Weights of a small GPT-style language model, trained from scratch on English Wikipedia.
Size: width 192, MLP 768 tanh GELU, vocabulary 543, 7.02M parameters.
Architecture: biases, untied embeddings.
MLP neurons of a small language model. Each row is named by its layer, matrix (up: input weights) and neuron, and shows model dimensions 64-191. Each number is 128 + 24 x the weight over its row's rms, rounded and kept within 0 to 255. Numbers have three digits each.
After each neuron's rows, "fires in" lists the words (lower case) most often at its 100 highest values on Wikipedia text that the model never trained on.

L11.up379:163111095114175138086182122143148106132131082143153145092117135074128150124135117125139096107110183125133153141144133166127128136108165144167096152154125123137120119092105116129150112110132135147148110154109114128183120107123129093138113139134119062158158124129127142119143118115170113156074100128132118131131109112113122133103148100090101103126134112090159155122132059117144139171143
fires in: "election", "central", "second", "elected", "march", "electoral"

L11.up660:090160114135119161122178124094183186141095131125109122116128136158127136130126100137113129108090145117137141148118100112098148116129145135118113177153108111116142158142124154148114062121109156120135125134104123155100103105101123109120107151147079101097109107094128115091150154180106090168105122120118155109107102141140197126128142141108080176203115120130150114118111114162120081150149
fires in: "as", "during", "around", "became"

L11.up522:166113119128151144164183072112149148164169089145156139091126151093121135126129104137135132178101149110119136116128134116101093134160142127113161143136098129088157104104105156085155120144138149102153119159153158144112107148092130102142108113151111118117144115105133097116123157107161135124143119135130100119137116138098166128135130118100093160120096105059148123098086121110129147133119
fires in: "born", "years", "end", "albums", "album", "january"

L10.up640:138134114128143113142174098144143106083159138142132118114128137110155129116144117147140102138143164124155128156108108077108140158102121147137101171074139176105112152080130132165141113148200169126134137124098120095112132152109090106079112186084104089165143133148067081152169107108146112128095102143098119104146126158134120147141126147100144144125144098123132118109097137178113109117130
fires in: "where", "james", "charles", "joseph", "april"

L10.up354:124135137146133126128184079130121123115166115130111059099125088115136136144110143151118158105118125115123126132128134118169143194133134128141149162110129145119135118067130150138157123164181194107095144148152113088130083175119152094127141105085094152131097125116075096084163124141144120122118139124105151099144122136138104120140156129091128145152143109112125136117136117171105088121131
fires in: "he", "john", "johnston", "johnson", "jarkko"

L11.up557:088128079115141155160139129075095100140143119155117134091155129142150166109158107154146108134165119118128161176109124088152134124069180119102130119116140086149125142130091083097139123124152170156173155157103106104142094139113106156113131117099123108157135153139110167108150139141128119179149137125114147118154137114094129127140156119104130159140065165106121093116077135165096129128113
fires in: "where", "before", "would", "time", "could", "until"

L10.up649:155123069104108093106128121145118119156144098128161131122140150134150130116151123138089132128165109113208168118141117087100128096091101171185110117163100148101152114101105170133119098130165091151192135135103124140097109138135108125138119083138129114158120154152081112132114146144121118127109094123115116091139109151130119118134105144135099118115142135116155123156122111166085126142080
fires in: "de", "there", "do", "very", "so", "david"

L9.up577:147112096116163123135134124091111114097137082130144080113126157131173138145119132111154126143138102071106122151102122141137160125112176164130128135152119120148144115102139172110192101153134153122169101144150114099141121174132120102107108152101134174120120142114099112080152108136143101150097136113108051128150109141139125124143109109117125135127107086113182166122170116119128160111108
fires in: "she", "head", "same", "team", "heavy"

L8.up48:118152127134148148170163088136136120125156124183094076128143152145108123192144153152166107140130158133137109147157124159109095145121109157112101146107135144116127151113144121090121078114102126162152143103090117162126105140158141069124114132129106149134159101143134142154160103132134098134088147088098167144179104100087129115130118081113135087128188068119114145144125118118113127136139
fires in: "of", "australia", "april", "people", "australian"

L8.up75:184113156131126150112129123043104165133106130085137114151113116132145059128142127125114116121115166122108125123120131098104178123133161156099138122125094114137087138118097118124157149207122097124148186156130107124160119130142125126111112110165150113138139115101096111128153167127130118109147124121113105121124111159133159160151115096125169141113116171065145153152125125106100117136110
fires in: "0", "time", "votes", "city", "investment", "title"

L8.up370:110126114139139145145127147124100109157125133177127149133142122114152155121128124150136105130156117104158164137116134076159128118087162119097136129133134127115149138126066101102112125093147148092134132138110152083139146113117144125108103112174070119108110158144115136181147117140166116088137140184180098099130130146190159108116143138121103113085111132115134145088100146151138149117087
fires in: "born", "between", "during", "broke"

L7.up354:124158125124142134152147144107156144130154127156111093108119104157143121156166106161100140126127130103120149140105120107074067121137127143106120196149125166137134116128150099192124139156081142142149148090152101148119109138143137112107112160135092122121136164122106158120142128135145127153082129151117140156140108183111172153126158103126103126120116116102162073100085132111081125131142
fires in: "under", "for", "until", "units"